{"norm": "layernorm", "tie_word_embeddings": true, "init_std_down": 0.005, "beta1": 0.95, "warmup_steps": 235, "max_steps": 5753, "dataset": "wikipedia_en"}
MLP neurons of a small language model. Each row is named by its layer, matrix (up: input weights) and neuron, and shows model dimensions 640-735. Each number is 500 + 40 x the weight over its row's rms, rounded and kept within 0 to 999. Numbers have three digits each.
A block is one neuron, or neurons of one layer that tend to fire together. Before each block is what it responds to, as a language model described it from the Wikipedia text at the highest values.

Responds to: Word-final pieces of shape, colour and size adjectives in physical descriptions (bell-shaped, cylindrical, reddish-brown), plus long after measurements and comparatives like cheaper.
L4.up82:528550481445508478513517502500501459539494534445526487538472486488478580556460504472443501458531494527446540474517485514440487452501546503507476494456465499476540471512497391442473482526386498517464487484499475540499547514469460477546482447496521491516517516497474475563450519474533487481
L4.up190:579523491460391533447565551515464525514508455495528486486488470501504533523510441417481463521467505505525575467484472467520531484503524540472524459508500526463525458538444453476542510499476515502425543548497536452509478493528514525486505454533544455498533490460509510538472436456498490491
L4.up280:508424535384471477470589449455545536497554472451467551559549397471477488521492445478497529513515464479486486514580504456484567461532490524446493489465492473543543486538534484457553513496477538474479428510442546464515496508481505504507466524496528495529512498463459546600534527435546473501
L4.up732:539551458500510484552547411493496481514518448485446520459466436423520520509483555472498516433497563516517498488493522535542546478588500544522493469503487493445552491527504485480468503440425578400433476511474507467474550529510508468529457472491512540475503460513486504541568512530571522574
L4.up939:544556515460473513452538483510524500536494485453482579541471504468481483545555570497435480529484527453527577499471444493390540475541514534504436516540502478434509432483490427524520482532506526527454527547520531513433495553513508468557467482550439433451486446489431497456459528475507496517
L4.up1486:523466474461502519448512494453484509502604369473572464489501499491525468535477469456508515466472544487497493402549503476395505462517460492487441483531518482453545506448456524411462490509460534465391551431467427496515475500503507534505473408524460441437543472524500498555484459544531501503
L4.up1722:517520499432488487454506515573494446474436433450492526510466454482464475507477478504550574490504519479531473490470479551438512522500508577554487444502488527512518450542517512514452474499456538592504513477575463485468543509468521509475501518626486432486483548551398494465521520495467520514
L4.up1918:525534411441480446467499529468502514515540497510470481556470511462431551456453468489490496539540524509454499496532513615527538477462469503562474432459506476545536518478447487494545554529413558475539434506467461456487445480498416457499455432493509470498477513467492522549512521495536541499
L4.up2327:586496472530501474496535490555545451488456549501475535500515445465488486555469522453498482448470481508442545459475594487458478474524509488532514494481412472461554493541476495515534523580454542512447486439428599425462425530471432519576457465505557467441496513552429478534474468527456478489
L4.up2420:543542459432504544504610477541495541522383535489505424370454540474494551482520516575494501449518496523454538527496482481448541467547474516549486507421391486493519508483419460506550508510517494440492495522501550514550531450518502489571487432477507490463533487538473574518507518507467499569
L4.up2866:614467468440499456509540535457617570521522517494516475511483493507485580518559487473469502489478516541491533479519546485539569460538484586536475439487530546483559580552443492464447593586456554474459469590513502511542511505526509486528507476571511529495505465480486546577518565468524467535
L4.up2995:449501483466480551401552464469531513513526489473583536484495473464499484454503513475493584532468442535496534391504463498457489486620515531513494522499463522473486518473449512502485509478520549449484460501493481530498496490537529505524521508492450467472511535558471571594545469424513541495
L4.up3126:524515467511529464454521496478519547432475496428509482544527415497520442523482521491460533484489528518450544442488539517500498437509566501461538487445517523525490493482484476472464502512487529466444491517463558452492466503475523492464579499549536540621469487589480517550418521519475528495
L4.up3159:535561466485367489532469498534528477544517451478490487528478415479513432489543520483471451483465464516510542443540499526555506447496525493543522551455542498454458547552510540489478519567464499470488500477499451448510531509473408471507515483519532521499524412515468567517509455527477458491
L4.up4002:496527483431411496412533517449542504496515486502438468517420493543498550512447431404486546565536576514453470502549503545505496490582485534542522514528503516424507453571463453530458571529543550473528506522434482431541469492441505547580479470480546468446505474508426476630526427449450513555
L4.up4218:533484567444495507541554491502505530512554591517454561540469486428448493527503499453569522467587530586499484458514461511489544487513492481490456506499497527414540471466504494531493501496466477481524496508491454527493518504531457471552534491519494435501567439566492513563446471460504537600

Responds to: Verbs like made, making, earned after a person in sports or competition biographies (made his debut, made it to the final), plus dashes, commas and "of" in records, dates and table cells.
L5.up3086:475534533490523440505512530558478437507605452481500570566504466485451553596578443509548460476552459528450512564619436453526549496501486473517476504479436463523576507544469535540445531523421515443528494553524577511507434489462522485478476538514493514516505492542493536497474523470516512519

Responds to: The last digit of a four-digit year split as 201+6 or 196+9, mostly in full dates, tables and year ranges.
L4.up30:533491491468500408472539516442509477574504413465518559500522519499473499521490448447548575583545490526475549450484483510497499516486491547496472524547496536498513510561523601460492447516526564571504511500507533487446531593425428514566514513541478410517487489487502530514543457523454504499
L4.up153:520485426477452484511421480496563464570600472495496427551454537455471474517475491477462464492466509514460447557504501544553602549494520509538509434526477586480565527523510496525527469476471493501535520421567491433495473485505560405471466473477444482497477438516505507479459544508508486506
L4.up466:577494425487517444486511484401492554536522487488516483560486531494476484499550550546531470497533525458442467511522509501455514500557546423551495542421414551462445494471451461447551456509453530564509498546484502523528517542482518489499444527519524422499465544495450538499488518616458385493
L4.up1210:549513451472484577509418468521553478576517489462516447547485493449489487536504501508560405497522529435470489499456529516552493519484467429490509540491478515474537511551486546458475510554474477495493533432442530485476459509503518482476464589523485413458472431564408495502538552528529497517
L4.up1297:518493497499457497442527440533576462484507496508578490494515484437473514488443504433548463520489483486528471521491522477430474493526509483560467477416432486448455519528530476478500543471517487509476513456510433532487476524476535549512495439462523461532411484556514484468571524525458475523
L4.up1384:458517484452465481493545491492546527537483492487505501538514491409479527514515525443472495476488529519493478490489487478455529470504529556501450511386493555511513501492460524362528566513489547543444483472497467554471538550444472505516478492520527442545484509475471492471475489609432449461
L4.up1502:538450469525478440498488500508539553479552451447536561514514455502424465510499478519530420483561501556487531473472527479577516475485447475495492457501462478453497509546450453528544506513393521484450515503458583490462444520514475486492534496514498493501509499458460543513543492549478529530
L4.up2366:488521498430502533463508506477529469479524442494521491447455446407491462535484500446556494435500504454473474466448543547511538516492406481502462534457468516543524524626493564457505447495489514439433519483494500546474445534449478539510445541456475509463483398427469491521424522504481448433
L4.up2497:505545436436465545482463519529532426551515534465516440497577496469512468540458527436527448494519506439436449514516490452455517446574448495490498431503561460517532484509455518499531521442496595505456437515565516557453460495494526509500421418496538500482484489491471495477525465528524540566
L4.up2975:504485421491453514493479469484524484479491511559485505502499468513470542516456572416552490540430469515505449513492476446465522420476490453494521437501461466432514518566516531429486485516480532529538496563472508502493428534520491566563495546579555479489492449481491533468486454490520478506
L4.up3516:501456513533399408470543529469491540546477482498565512530463461555482497556516530520449441603583567548474490476543502521410502531484489499510548487489469501514504411473485517455476508520421481513462458486468508529416477604453532548516516487548516512544471452591595548506468509504455482482
L4.up3521:511532529573471486457463528541517521543451528548494436508498505522504493509526554526466542564489538441496521505470454525497494480529509508537463499528506480529530503470526463526492487470513486527487406519479582584518536564514478572454469530564524528510496417493466488487476503564503486523
L4.up3763:498486491489528475498587451600491510531583568523519452530479455504493493568509465500516438475524561493512518428487420471468480496533509456526493573473414532527516495473522510563537421581416553478462498469525507575466491511411499505510540548455511475474447488496519488507479522517523445538
L4.up3796:447482421517471474486481491484456565511462389520575480476488511494497508495530503504481469414530570514514511441487481578559528493442490463492481565502525522427468517495467533512459509488488569506510501440477509572453460552469506491477461573511428538495513488469449500447519515484536536444
L4.up3875:526475461519441505498453473505477500564483519497536481526430451457489503547544493507483461458491484459510438500476555463484509542535457515501496498423518545420545484476474577564514510521488465531475504543513538527521475540439532459505469484490450411482501431535473467480555451527449515534
L4.up4051:488438531461441506472511535550526522510500503547508510524502507502458564498499447473488525568580494533436507503523469459505512445518462505466473452440486531518550529532495488562543413498505403530500470442535510416429520485485484541460491486486479559513490462465413523488547497490459496554

Responds to: The final digit of a four-digit year split as 199+4 or 201+2, in dates and ranges across wiki text, e.g. 1994, 1866.
L2.up181:435546474492442509410515508521437458558497456493461471482534521507474527545545515539565536453466511534403544426474497498519513470532463513569520509381464531451458464513503519473508441514500526552491490493515456543508539516475472509486488450496483518484552446496460477525536499548405535531
L2.up2339:511549554429499420474459513471538467485468469494508488494484528490477563505490551524543445522519551503411471488454502531506507488484555429432498517413507468520504527526487582467500492461473511562461442452487506533526502521524464487489440521568494581543503428536492490470505497527467485474
L2.up2624:585485508467485496415490544469510472461446462468458451494480515500437602550504543539562496489447549442446496500451506551525512437466540373587507519459390515486401552543452531522423495509569567551440444485484608495497482493442461510475451509522533513488455477501452451461487526590452452447
L2.up2734:474504518430441465508548524569543472521533449494511439450419452478468554536446495510506550414470572495443498465487441580498510473522527452530550517380475555570512497503482563485462405489526517525453479509436485577482489477470487492507432519543498521517448411467477489464472470512480519582

Responds to: Numeric tokens that begin or complete a measurement value before a unit, such as 4–7 mm long, 103 kg, and 906 m, plus a few scattered words.
L5.up4228:499489486465477483493493460570524412518482492438528507447474437518529527487560535478436569453472514514494575458496503511457581484489531564500492471421540504464572460504508543478475550492493549509448461525444468505450506512483553462512528494432510453445492505529452511523463574502514457534

Responds to: Words just after a subject in botanical, zoological or architectural descriptions, e.g. are (leaf margins are), broad, arrang-ed; also scattered mid-word pieces.
L2.up49:508539504492537502502529445509538491523451526485459533502457490425527557470530536537493543482576496480489547520527501590457545429536516518587443472460519539433482504543497479528467554498454581464469506506502535537442498497469530481513500442497486395457474507525463471618486593558526502510
L2.up678:520552474455519475530525525420543414572538445471435466534485515521471468505481494542476554553506504537509491476510436529508556474506563551569437413498445474512535497451502454510510535520403558473474498483600497469549518472472518506502532512472501499558514456544464597580508505502508489500
L2.up3380:536479502462466502494474475526558448526508481465491490562440484482483493510539497494416540466444550560510595488508496525390504456469497564586468460477489453451506489540481465487500520573489570542476431514448510462443523470477475514540452549518516456394521450430445479508507417617470492457
L2.up4564:521543477434483494534497516530535459510518468461433516519504492483475568514480582503458545480507514485425545540524502537454530406498528494543469479494447539441542540568472474453519543589486624441454472520496506482453491533469517484522477491532562479444474457501489534529516488496556485513

Responds to: Day numbers and month names inside full dates, e.g. on May 27, 1980 or 12 December 2015, plus relative time words like that year, next, following.
L5.up3760:435478485503432516491516474427468456467549505480504466533457537523491490542485466442470521607512564457513448587487503500443552527545544416532523517493466513479484451489511554495557545510430507458553443496573476531516520486517523452475525563523537488446482516452499504577525429508508410574